config.toml
vocab_size = 8192
norm_place = "pre"
qk_norm = false
tie_embeddings = true
init_std_o = 0.0
init_std_down = 0.0
lr_head = 0.0102
warmup_steps = 483
schedule = "wsd"
decay_shape = "sqrt"
seq_len = 2048
doc_mask = true
train_tokens = 320500000
dataset = "wikipedia_en"
MLP neurons of a small language model. Each row is named by its layer, matrix (up: input weights) and neuron, and shows model dimensions 0-127. Each number is 500 + 25 x the weight over its row's rms, rounded and kept within 0 to 999. Numbers have three digits each.
A block is one neuron, or neurons of one layer that tend to fire together. Before each block is what it responds to, as a language model described it from the Wikipedia text at the highest values.

Responds to: Ordinal number words
L2.up159:474499545494495510492503535482512501518522507512493501475500512487479492481476507476535470501525511479479512530513489526507506505486495512540507530460527517564498506512504519504553537507495483514495538493528462484519482461442536514493511523525498493524540496531549459499483504516493494533483531492483479492480497503489518507474510462482492508478479516493502531490514508482491523472507
L2.up367:502478511450527494485479564499512530514500498487506498492525483475490517468466514541511467466511513470485479527518501484480533494484510531520502535516502464539532529505502483497522489484496485526512528469518466495497481512475500503468543490512495491481489499498499471511507477512447488530483491488455510504536476505510519495495486484499450483513506509489547536493514496526501513475437
L2.up502:495492503469507527523475498478530532503443449514533492493478503480511487505472490464536493496484506530500498515558512520502506522461481503483533521520499479527509463465506496527494551520482519492501540513511482489515537495442490501514457516539477504549463507516506478492450485502513454509459449466509498475499470514496481518487489469532477499491464447465479517462499516481510538458491
L2.up726:447552522435498537503499485504510505511508490501459518499497507490504496482468522447515453505524485488468489541501493534458531523504489490507507473470499465563510542479488501508492540517494473488515547508495471518522543483487477498486493503543489488537512505539534491470534480473493475503492521496468491526477526559517479514511454508468499480499488473510501519508537494509512523477551
L2.up750:469507532480495510527507546478499481527488492503479487508512459517502513481477528475536444482527494493467508511539500532517536539481498495524502531482511481503486506509513494501523549493459515512498510491496449523499520482506484514505508516534478533519510539504552487552500486514443444510460486499493507518496537497483475508469522509490483520499449492475513518471514511491511559465538
L2.up1237:473488521506513515476528496535505515521508486501490484401513502478514502519507505494527507474527500501506499538521488496505520478487465542481563507497499479470499507520526502489483513509483456475469528495514505499512521489450532511530514499488487471474511498492504538463482514517531511486481485536493545507511462539515457503500502497467491563499534466500467471449509504479500507480495
L2.up1321:470491497461474556511513512470478547481501510494477480509485480486510499505490539467476470494493488498477524494571529562468481517506517514451500513473451490509490515486516482513489584501500508507493551514526497483541500478477455488494507532510491487509496496539519495483458487491471464524510488465451483519507501527519506488502509539518513514488471488467518527466529526511517511520479
L2.up1453:468496532471537533527497523485522492511520499481476502460483492522483500415503516517525493465495549520488483510486488500471552558459513529511532526482478501568497540523477531522489508540505532457499518522509480519477516448500455472502502479482482490480499493476550488481498496486460458541477477470538484482485499534522514479511520474495473458490479510511506509477485492497506540453494

Responds to: Structural line breaks
L4.up54:508496481457499534532488469501452499485473464492543495517539514457528458556475558466494552452498510499495493472562478498459522509473504507484501516484507470496513500514486523540540516484537479484504521485506503511521490492478452493514537513481533481474539525527509517510516520494512490493442462526539472515501495515471510526502481538535506510506524492492503524501497508510520539515495
L4.up239:463557507440523500524512498518456501515450505517541501492537478500512522514459469488515477479453535529486475479542499519477495518475469489473478509488505469440490525511522491494503473513499533463507528449518470530523499491478494499511501488463517497442522484512473503510525496515501475518467492546502509530538502532506522491481466470517483520493501510504511521497519520535527524505494
L4.up291:446493499468496482499509471495461501497573490528516521483515488473529510534488476517521468528509502488519471473534477479497491488515508503462470522531548494486528496482515517528498475500483503545510523466474483511505495477509453498524495525465504508481513488537461500532498482502475459506511515481466520465542509502526479462504518501541499494466495502478513495521471491499520564527409
L4.up441:468479534480495490502478451531477475493539507493486537489512477520556470464494481493563484479455540508513509482487528522503497504499499543509524512512490544512492526513485523486495553477501501502480512496497505473453476465493513504456495506516505499500522508502511494507521499503436478527498513512450483498548494475493533514521576501531528477488482497501509508478488485486544481480473
L4.up996:468486496491482470535469492483499450494505520524523500512534478477552477498482457489527469502453477509501511491552468508461546499502502534487571525472527548496527511507501502482501513543527493472500510488488507466447531502464503487518470489473491497527526497476518508501518487518469488529492490499524496460542504495508513503490488504501529490547468487487497510540455483524521550507505
L4.up1127:491501508467513483476523496496480497498518497486547492512526510491535490517463474550523453482503496499534507462516456463487467492493481491485476486518491525540499547492525498504500499499493519477491498473472507522499486483474487488501521485499508489498524522492512525513523518542450486513513496481456487447512511514544537510465557513500505475496506509469484475539461479532537538506506
L4.up1138:498519538493503493518503486545495505462522484560523544479517512488584491508529475479564465522467520506503478476514552526505504503493504515503530493499527519473489529508449517529507530486499483486488525474517490464443517460442499519507503523510503516462517502501466494445543483492482461502504506579471507482513500510498494508490501477523507483511490469519481527505471502476516500519434
L4.up1238:443484490486468452494497501486520487524541492518493483495518499494492506525480522532494488536526517466532470476520511471478508497494487500517509528487580506505510521509545503520504490540480503530494550494503467505475471525552472493514494495495511510528547481532501578505476494550490480474527531499440489465511518544473501468476562528521523507470481513491517438481435503552503569503456

Responds to: Paragraph-break double newlines
L2.up262:467488506441446488512501471475509528486469482520531499495505505482552536494504502512512468507457507537522501522525507543471518553476525480462500487512493513532472533522464507527490499509530513513513499535498494492505500498513467457526494497465511475525501487493495480489536485488474524493488491500541561499503475526536489467473528509508516515480479440508453490534461522506507545523430
L2.up297:490483468413537547489494500470524520503471502491494513507515507490521481520533469504507529517473474489484483512531497498467497477470504471476491464518495473589547496475485501527498511517503491480484497454482510543494512485494528489508536516480483484527480555539519523517491507503526476466479496497501502483468493531530480489501492482504484537496483489553561488477532503490496517509517
L2.up304:452526490431491525478501493520494505448502481480537492494485504495539520510509487529520494480495519530520542466518479527495496534516498502476527495549537451541483496523468505497512464531472504533516527532531498473458495533456478497475492492471574475491505511506516497435551528477486524510512482495521507517521489496508489522500504510518493515478480486511470466496481509485516543533460
L2.up321:504519512486495462529489556539481511544521544511508494491500489489514483501476547531478473514480478518517507480514485507499499561457504484494488483486521533513469501498524540476526498536458512499496525508508457499499517513522458516494498487569514479510493516481537522556547512508513461503572506515481537482501531498476488491486529482512508476483480527491487505487458485489510508507482
L2.up649:464529486425465540504509543525480466524455484511556512495521504517472515495493488508494467489461513482493484541541512494468508493463500492497530509502544538517485520478449532540476492513554524514495503517468483476504530478478543484506524483464497480499475516526508482455545516526490464518519504458527525499504537538499515453502467502488482484503468475514489476524502507482494509479476
L2.up849:447509503489462505512516488481516525501446478481522488479494499485526517492503528517536486500487523497481491496552521519513494501491525488458540479491522514534487552532524491532501490502541484559481523527514511465498498485499481482525484500503537498479519501510534493506506497492493466514469472469495557462480526482483476465477496494493506503512442470485427464523445510484527532512430
L2.up908:527523498490485512526501514481485518491480511441580487498528459473522479502517468507488499486520515516508485498497515508471517499475470495481533476531509499519496495453508497504502472538512528494480524513513416493502575473540503508492504514495491501471512528517495512503505518518515505496493500478522500493511542511522485476490510512490500495479481518462525487469505499501527504516446
L2.up1263:474518500471471532481511477511504479452474500527533469483507564458497508451504513498518476468536503497515523516522458535490552522492514524532555537494476486506495490502528526476490496480462528506477532521507482482495470528504500495535500529516509500483535508494520512530510511470518524537512524512535530524493519459482468508470509506472522512485482536500504488494501492539504497537442

Responds to: Plural noun endings
L5.up383:479519468499484474471530502574469473503528470528497475520502467487489497480499478472492495472475488474492506503545501498532491517495492508499514463454457483556547518456516519470559527497489500518524493496491492481503515473507432443529509504518479491469521507498503498473534533490513523483532515459512493451513522548457514485514488522476491533533525492554503459509471475513495470508509

Responds to: Word-initial f/p fragments
L2.up76:487525528478510524494526466539521504470476490526515486522461454506501525491495523486483481498441471452508490529500551527493524469504499519460530525529535434481548505483503528515513538472552468495537499481517533540491488522521511492546485522507510510484481506533488497521495529482500455486534520463479470522522480463456496519495515506500483497524517493474520489510535502489511534496468
L2.up183:488521484493496500511503500494488500495527487506504472516501491485528528463530504500521427488480487503522488528511498501489506544532478532490521511509488496491511493529489485547489518499507503511472527500472526480516513470490489454518525488495534476471508482544506497496538515498515473494519506515555515497517512459481489453476500483495466500495478522560495494513526502520512524530504
L2.up245:518498498471502529495514544477487513489527492519485503530505433513489524501424512496548447504478485487482494497493535464491546467528505463467492505466511466555511513529515488499527509514508506519503506466512504524492490509513499494563556503494513476516498507548507506582481464506515510476552503446444497522488488516497513476486500504536495502512507484475484509519494521495525516516489
L2.up289:468499489470469489517476488515498498504566469508501496517487531489498502513517504495517447502480507484491479492530500469502519547470497500474500523485499497469476480502476479503489490508455504515484503538519513525470561484514507474568521539524514471503475484535528516588527486520508471514516507485484454507485492478453520471488519489458508496490479475558471476511468527519522570480556
L2.up779:475486502492486468473504541504500495490550508545561481477490574482544520493478467487534515483475518482505527485538504471500528489505493545496501494460450500519469526438496525517511465486474492541507503467515515514515494508500529490505556508465508523461500473478490487548514525458498515488469493487500497545523474474491506506497497517504486566494506456508458445530514489533511466489512
L2.up1058:495496520501494516502493485505511494483482496534506492501518472520480486557484522471561495480489485460479492511542536501467519491516469481478499470520518456506513513484488537533551477511542515538538495479527479519514508483512530502491538490529511472476472488470495534506521516476510474510466505491460504526507502517473511465513511501472502515516519471502497510528524528467510499506509
L2.up1229:489493480505500481508526470481534441487492468471442485526484504534483491503534492467499522535479488497465523515460518492465508506485491475470505559430497499487502472496490527497511539495486483528503514469506488530496450534517488503537457517503511512493473494499482487517486489465502480490549503481460488560474453549460487497505490543508493491486495497464514512500520521458518497480529
L2.up1447:511480483491532464491504541577490509483528481481481533495495524491457513489521530470529485430502503509503519515491486521490483490509496502482503546533525494479500499484514496521508509485462470472498524480477453449511574520503483492547488496473482517445465515505526472485469523518519517537558445463477485506526506497536534506492483482498443513477489443497521519508495513489518481464492

Responds to: Paragraph/section break newline
L4.up116:474490504471459505492519545503493483501475509537523472507520523473514513508505519501481468503551477489495484475509458477478546500491491488462500483443519445499531517453517517547513459550483474510471518499550465472472495509492488506554547510483525476521516485481525519514533514530535501483513514483527520486514508503506473464519509508495513545531503511470508502508452499493502574514493
L4.up245:486486478461453481529486497498492483516521488516517492475517528492503497500522460485513431496532545476500446469539449487490524530492487491480483469451568487502486540512537478492475485507506482494483523497527482503494506499522490482504560503499492497509486520516521535507506488518515470501479519499499491496551474500490510450518565517510505533476508540493533464474455529599531539461465
L4.up592:520495492489475458523485528473512507514515501464534462517536470492566525478489452507515539491513517534499486469518506473482541532465460486489512489460495472544480535523529485514482538536485511461479511521469431497521541521516500513523498516512496505554499518500488516481540526517517517485531488457508497476518501529493489449522510477493478528482493513457507480508455519543511530481495
L4.up679:498490539471489481518516463471500471490551515498556458495511493503466488521488502509493470525501486488512504510528457478473488520517519515492510479492528456486481495482520486485498493542484501490515545471494485515511478524491478494544508499514528497520490512509510554515519530509465464522524522512466502497530498471463523497517532499503512506502527509487521487563462525539503505522448
L4.up766:504495477474447472483458529486481470492473516516482478504546463505528457484521474533513488488505491479470492473510525509478539522465470488518549471484556476562495466472497498475507552571486492473467530498489471488472498468521526529540508490518520522510476519488518476500517507553561489475478502517519496484507537500494535477539534508514486499496492487524508500523470495510527523517491
L4.up816:513500547507490480479536463533481496511484517514538494524519527501508546490464507492510484518543464512538505482492489461444453509492518521496481471526480479477499552474533502546502519498496506492521537475472518489478502511484526492477510479530519506509548544495480501537523502538484499497543472514517474493492552451522515540462504545504499482520492524492490503511464519513533516514466
L4.up833:463489522486497486480507474500479544501561512534493522480483525498508486506474482530494486467514532511521504486513493481497500513495502533508519497486547486508490556511486507521475513498510469524506522461502494517453497474482471456528493531506500517489548526514510502526536500490457489511465527479440516445516521539508503476505575507539494478501469506491513450496476515522519552526446
L4.up904:510489476484439488512490523451501485511515500533507493524509496454497468521521481513512513499493484476496469502526478516463561552493516510450515492523520499540489500496491530543515499565471504483486539518499454497496539485526483508504474528527528490527489524471505466524471516502521485503462507474474497519504511512538470475538513508553524493527470485495484455525463524505527566524507

Responds to: Ordinal after possessive
L5.up259:537512519525510528497509495482497530511499496499503498485542491522456513503507483460532488510553462469522471531478499453495502506518550527480506497526498497474494472482577503498538513499503461507523526502509451448520531511496498510518534473502493581534495506473509477488501492490459474523480514480545481508484490460496484534481495510518466492511510501491491505493502493499512524467459

Responds to: Word-final plural suffixes
L2.up356:476498473507475485512507512552445507480504492500493484480508484492491512519476516475467516508467514513503501503503495494506469476482509513483523469483514491465513487514461484485477528508465490486513531519473506457490493549526494492521461504504498477423477451474492477480523533512539464492556462504451533519476518516449499497486511507521477534475515507495464462477525478504487498476448
L2.up410:504486458487505487496429503481482466483496490513513479456505531487500518515461516550512531490410477471481530492540518478506503458453509531540536484478459483495504504497498516475496486487537497459515500484518496502494521503487502491540478510498494481520471504452506494531480483492551509452504473494489504528516528500497541475489583521510505514487509480463503499512494527522510444533523
L2.up537:479535435460479495480479520520519469497500497491501506468461478491498518501493520542489472522506499520477500486493481507486500525526483533492484541491483533472461464492508485485471483552462509498523523502498471486469497478489516483509487516513493480458453495484535494474490520537490522537529462574506509512487508503497528516508489508470523510481508469487444489509434482485505529461498
L2.up843:493512501482462513490491521504459493503515520515496515484504475504505519496481515494522461478508478506482494504517502491503497504540517486504531492458497478509483574496457495516532491498510510464530484512500452463509514521535506461518471526554491486507486522499508504530511479499523504528509511455441528476487522511504491465475496458477525511531498502523480495528510518506486486515513
L2.up1069:493489514497502481483484511527479432482540520494491480492472523478520498506530526526503492492505502509508492475522473493480486538485532472478512470492482527558486480516479496479529499513494518519516490513493463486517509463512529495534492553561489501515500510514519471478548530486464515537532488481540512511543523533521510472500493494470480532491510463501463501476478436484515554478501
L2.up1256:489520505525502494483460500537498517512512543478468504442502497547528521454498521521513501506510521477497529515531500519531516528553522503506486485443533489506492526530497510479500535523476508516504484499492508493482523457521488498494448509483463496488491500536494489423497494526500502525549491579486522470512515503498519519462488508483465537518515538555478499517498464541498530459492
L2.up1331:475525511479487501491478569510460517467508510517489478488489475511505520524473519488501505522474508489477520505516458447528469482509501506475531476472518489497505473525475523497513484490469515508528478488471529524484530517482472475526499500493479485496490469506491469466477493500485475487555498553463545470500549499492532492496507511518509512494496524474462452526480492541485526492508
L2.up1458:509534489487520521544473502510522450457535540521493570440496498508470510455540481471547481485527500538479548503522477466507508535507537495467512525501490503547468488533497510512526479491482530520500529526465450522531509482471471511523473513529500509467514506483518471484498468475470490545503509512501476513475488503534482491507490478460480499482466499534478491512487483505506484489547

Responds to: Word-initial F/f token
L5.up1005:458480478493480501487496465501492514477500502575511498496481515486505526454487509487561457479530483516490482497561493525499539512519503476486524511512490492519510510523529515517526497515504505510507543485521513457498516470464493492542582518485476499477499483499519460532529466494526503525493490450498508509512489470477468458496485488529538501482498483516508475498483534480506491531448

Responds to: Line breaks in structured text
L2.up522:447509474441466520457473493545471497490494500489512532510472472512509496493479514480461485470504505496495471493542476479456493510489525503460525530484462494522510516516484539499486498504540490512493501480481526516475504486482547485494469520517498504546485469518554524506505468515502488502481492485467532510522463515530516466489498461501526479465452450531490469520463499476520529451542
L2.up717:529499534484495528514484456499510532519519516494491483479502514501494498412498526484500516486457519507493489510519510502514494542472500501485503462435534441487478500512511473507519541523530509480478540491496468457488469526470487510503504490473518483524547496506530506495464518520456474463491511484506508496526470429484544516465559521484512526484520533541483487517482516512527511512538
L2.up732:450479489459498496521488514498495519503489530475523529474492504518502491457494553505514481510485499506477506522539526465461525526498490489485518507494533462489485493506467474522497498525495509519489540524527504491485478507511457504475486481446517518525529486490525510477540481495438471498493479498534487495535485457490541458511491483508515502488470490539523479541443483504509538533474
L2.up808:457501494495478496505508497501474527487461496461543492521478467496481546515513524496483454501485554559496533504533518522487508554466499497458498466478523498475481501550504508535472516483487501488503533500509464529484530501496489494505466485517521490487484511515535476502508497521486456540510484497451504493539481481477512473524503480482503497501434469532464519532476538488510518472474
L2.up904:438510484466438509510462475525484486452478480491539534490484497485457520458525517504470455508463546528508515508564493512475513569499528544482482515485503509503489512531475529544499483517486509505491522508490504514456497510501495508502448510506498501504505468508527455514484490495492475508530495478464522527572508479499504503489497501508496498488452456514442464562438494516519506507499
L2.up1082:462509500448478511513469475501486473485495503487550494481471496459482517502532487537525470515493523519504540553524512502498521512477493520470506529508539521493479507542486487555485508519521541533548546522507469514483491483477477456499502497526512498509468502518522457487499468523461456533517445499495529486542497514525504494537518507467499488491461498507446496522446511510512522484500
L2.up1204:464515521451499533485491510476469484453484496514504522490467514465519487461482525487475491495497526533523490515543478520533481523476514491485533522499518460507471496542493489517523496510484483493506536515498487486494465555490488461535487469425548493498508541502556483476501487476497493494544506498515516549521512435503493513472516526475475510476497492533458488508442485538508501521432
L2.up1497:498498514467477531513491547486493500478478495481546497514467477480481504497514530506503502493500506513491516491537505493496533530488539502474522487485520510478490507511467529533496539514492518531519552554498513541465503506506476470503461503574513465510464513494541519509509525522492478519477457489489524470528500489505512455508496513508508486477452424515456491509482492473508551489515

Responds to: Plural noun endings
L4.up371:460506477498454494484464480473494518489508489491531525457509502530517489492477524530524456462496517489496513469512523509506500518483508478469530508505488526516499541505491521496494512513516499493488540497504435505501540532514479468570505548463503488460470501505491516516498512515521501466497530473523519467508507543461532441496488501489493491474515469495495498499503489531493461506537
L4.up491:507541508490505488496456507549503494488507490538495498469459481501491524490501536530560496490489510450502460525509510489499514495516485504546537515435535526518537540471457525531511530502473489480507490456511503535504497522505528443525485525487477508520505507509496487513508504490503516501528456504488521510498558501454539452479511526509531505547521480525474472543518480508491475488462
L4.up511:450527504487500494468479472531470514468562528575508474474521510505562482506504493520552452515523478485504502485505476498506523509468512495517510489482511500483524538451458512463472511507492501538487492487462488474470519502494515450544498505486499494512507502516503461510525508499534499528539483523531520468523545492458520469487492509524482508509521507547484454518493494505497473546505
L4.up602:499506524510517469491505549529488504473504485514528518484521499509534548480503517483502500522515475530514491491471457491492503515477529517493520480490492506529483508538517486513487505498456456488512497504526520487494561499492526453523500482534475507470493453519489506456478482488522517514541508507487533495491544517500493470486493517489462567536527504488471476482489473476518490503472
L4.up609:485549493467501481499518449553503545496458473532525506519515538505488487538530526495503512493524489486463498496498487453489491452449485501513505514494546501472532480484504532522527498555467475519521496524531510496513519498492490467528445482513467499481503511475487516500479484476492491493550492524482535472496512518486533508482490489499491523483527485525448481509490463519509482464450
L4.up1013:448491503501515483501475499548476515493527496523540512488485493518538491514488483555481490488496493495527462529549503497509499506458510485480534526451474511530565463469454524480517477488487468516505492479497496506513508518510482475543512494489483469520516492517483484501535530505529505508533479537492556496493504478468513472492477512491469539511520482515484429523489475521506456488452
L4.up1089:468483487521484491479476526531470518512498517516489506494522521478482517490464525514513499529492519533505487478507469489523497542521501508497532477473481500581528526525478528472473530483489489483481531456467491497518488493507460504485489518476478511501535475461500517548480481484515501493516504551507514489461545540500578489529561543505521539521494485517467486519501479486497477454496
L4.up1458:477533497494504477495474485530501490470508536502534547489481494480543531476474553521524495536476495515495478485539530455476490459513469458537579510483474518596512516512495550496475499514546547457490474495509494485508492493491510453551537539485490495504499479476493499516487494479517493483516489488523517479488556515472512473501468496574525486514509516504478525484501451508502475484510

Responds to: Paragraph break token
L5.up1122:522504521469491459480475480517490486481525507554510500500505519484537491517506483538528451496475506468489490487494490507461529476467501524487538514460529483451571504489478517518558481543487509527487499473513468474489527500506495506528502540517465475487505531498480481544541479527547496501514509514503487492509542493521489509525508491545514511500438473529469463526469504477501553492523

Responds to: Word-initial F/f fragment
L4.up107:446502507485498470505510446502501519484511488555480514518485520492540515456517479510547442487514467497491478481527510536482508556531459520507475503515489473493533516520521519515482467499497481518476503492504530484502501461494487461564561533478515524479508469532485505510536461490492435490500508482503505491533444448478485456483528500528528532480478528532505515501490529495515504535459
L4.up167:478503551482512473522519476503527455492528528494473537517512553454526479473502457453556490520497500493488487511533506482494486532507474474494516504495478456542562487458490513553514482511504463453514509529530450504533508422500483537480516544522500500506498470502503488523490523535483459533489508510516488527513539457477493470534492501504503499489496487483509486459499507517495564481480
L4.up192:519507490494507494537491523501540510507484503521499502505530491477490477496476488465474478482456479460501497506511520478489562498547482510502521490522481469461493474507514477493517527559491500509499511489467488474539568533522439465560471480487516503502501521486541547494502522493518487474515512458503525481511494516501491495539493490461484496517472544487534509494467493460525508487419
L4.up292:479429531507524501497511499472501499511528491515502515493470489472524535450472498466514443485508478488480503503508471514475508524487457525464514510517541450538501494493486515508518472539532426532505510481533487474498514464496524512517490515520489527476523502506502498487495452521518479528560486488517499464484527557553503525489457490550524494499512508547526515515494486491521520444485
L4.up1016:508523493469493485470495523515519472499531499537509480507544501481523542543488509472522484491463543535506458503512513490519525471533515493469500461480552457503564509533496516505511490499531479487512512478478484493497528499522498503523528494507538479499508491526496488537479480486549507466488511510497484516521476502490454457524520497493472518500492496524507531447503499530511546498479
L4.up1150:494490484507538486480542488500479494500519477549535513510500514458506505470487466465517461511483505486505504510526512484493528516473443505471525501507520441578512470475503513511467539507496470507470513450461519477496531486478536480514500517485494503476501478515479479525519479540526477501484511473532486494479454501495502479523481498502483485484488526487504478551502518511518486524460
L4.up1279:512467513497500529517483516539504503485469441546467521484505563506529509497515507480470494453493477452498514527460472496508545482504530526463521488510477510497504505460472506512467516512499455527508492477476494502494486523442531479530540476482497507502549502522489463521542503478517441505501507503483530500518489524457521512482508517525494521494512493504529511510475464467501488476488
L4.up1300:514518514493534488511475443529519518449474470509481505500467490517520534511487495472516538523537507482522501493509547503486516458497455488498513465518522516542510495488531504578498487525485496505521505469509504434500473507523557526485568518511501536542511501551456454523514500487487479495522485515526489477488469518500468508536537516543529509519494442529533530507516499482501547500488

Responds to: Word-opening fragments and ordinals
L4.up136:501508532495484467441502468484484541504525501584523499480474512520508518509483500496488465532527502526477490505492522546495484449508529529488544507524517478490516479527515504523529510497453489478483515540490446503484464487448511514459493508534501507532518502487509510506534464482497467517526490544548503501503490479483509493541514530526495473489508487486463526499507502493510485469537
L4.up335:505513456485489495492482479495486502490469521524494493508487499445504447454518493473483474510477538523488484476502505513478519492520512502536493502479510466541496467490534480524496496484521487505464504486491534475437497494487503499459509505509494488566493524479535488532533478549481476538507502520510490523520533454505509461501550493527494482515482493522495483468460503496504548489521
L4.up375:506493537517530516507521494479468498506508491541532503493518448500519508515498502474534473541548465445502520515548510473498455515493478510503521547514542461524516513494517509490530498521446499519477463516525497452454517499482518477501475478498476492525481540506535488530496457535467496513510506548485500517529507497517507496505514525496501491519496523495493526496509488544495526467476
L4.up455:524502510522503548515520462498523530489525481556488523477501481468559509478507493509470512489455516447503520503502508483500518479525535521527479538494530505506505496458495524514507469512458486500516506459486490504494494473467477491511515533483477522516494492465487494537472493545484490542496536459527483465478486486492520508489521549512475496526495483519497514517505458526506473482521
L4.up691:491489545524508529475525512494502459511512477528528500504481485492497572492439484470565495491495510504503507496514495496465533503487491544520539513523518497514492494493496491478544540496468487515488534498502458488459494490450505487516481509479469533526480498515521527511517475514512475510528522501527520462535486538466516506509478515517466481489514506467485515499505451562502511477490
L4.up906:498499533498468508485511526474505455499547522501502486475493532477518462479521506483497469519499515505497481479492524501492530481465543504516497506520502479514476532463513513501534527472464531460474526516485464510477518444466510516509512510516494492541474475509524500499522505526517484549518516515493479448549508533471487453536489507518472514462513492460532527490491497483519583489515
L4.up1184:496497563507502532540493493475526540488528522503459523466476519468517507473509529469482475503491523433470495508504518546476535553543518548506495523492543497505495487518526529467475516495463470496502540485497501509480492483486491486533495511512516514530514509475497481468508488518476447528450493513516494487516511492444526468456548549515556490511535484504482519488471487517516519456537
L4.up1459:466487515543498518507515499515507484464497514512504505489512536469546484529480473516513512495479573465489486427502532444472559484521506513480516461479527505481491519459477456511497487516484494462488494481514489517434494470476505502499485541505502515515507448527502495518572518493472481547483520519474497450534515496455555482490522481479557479470502490509507523467484540476529562484544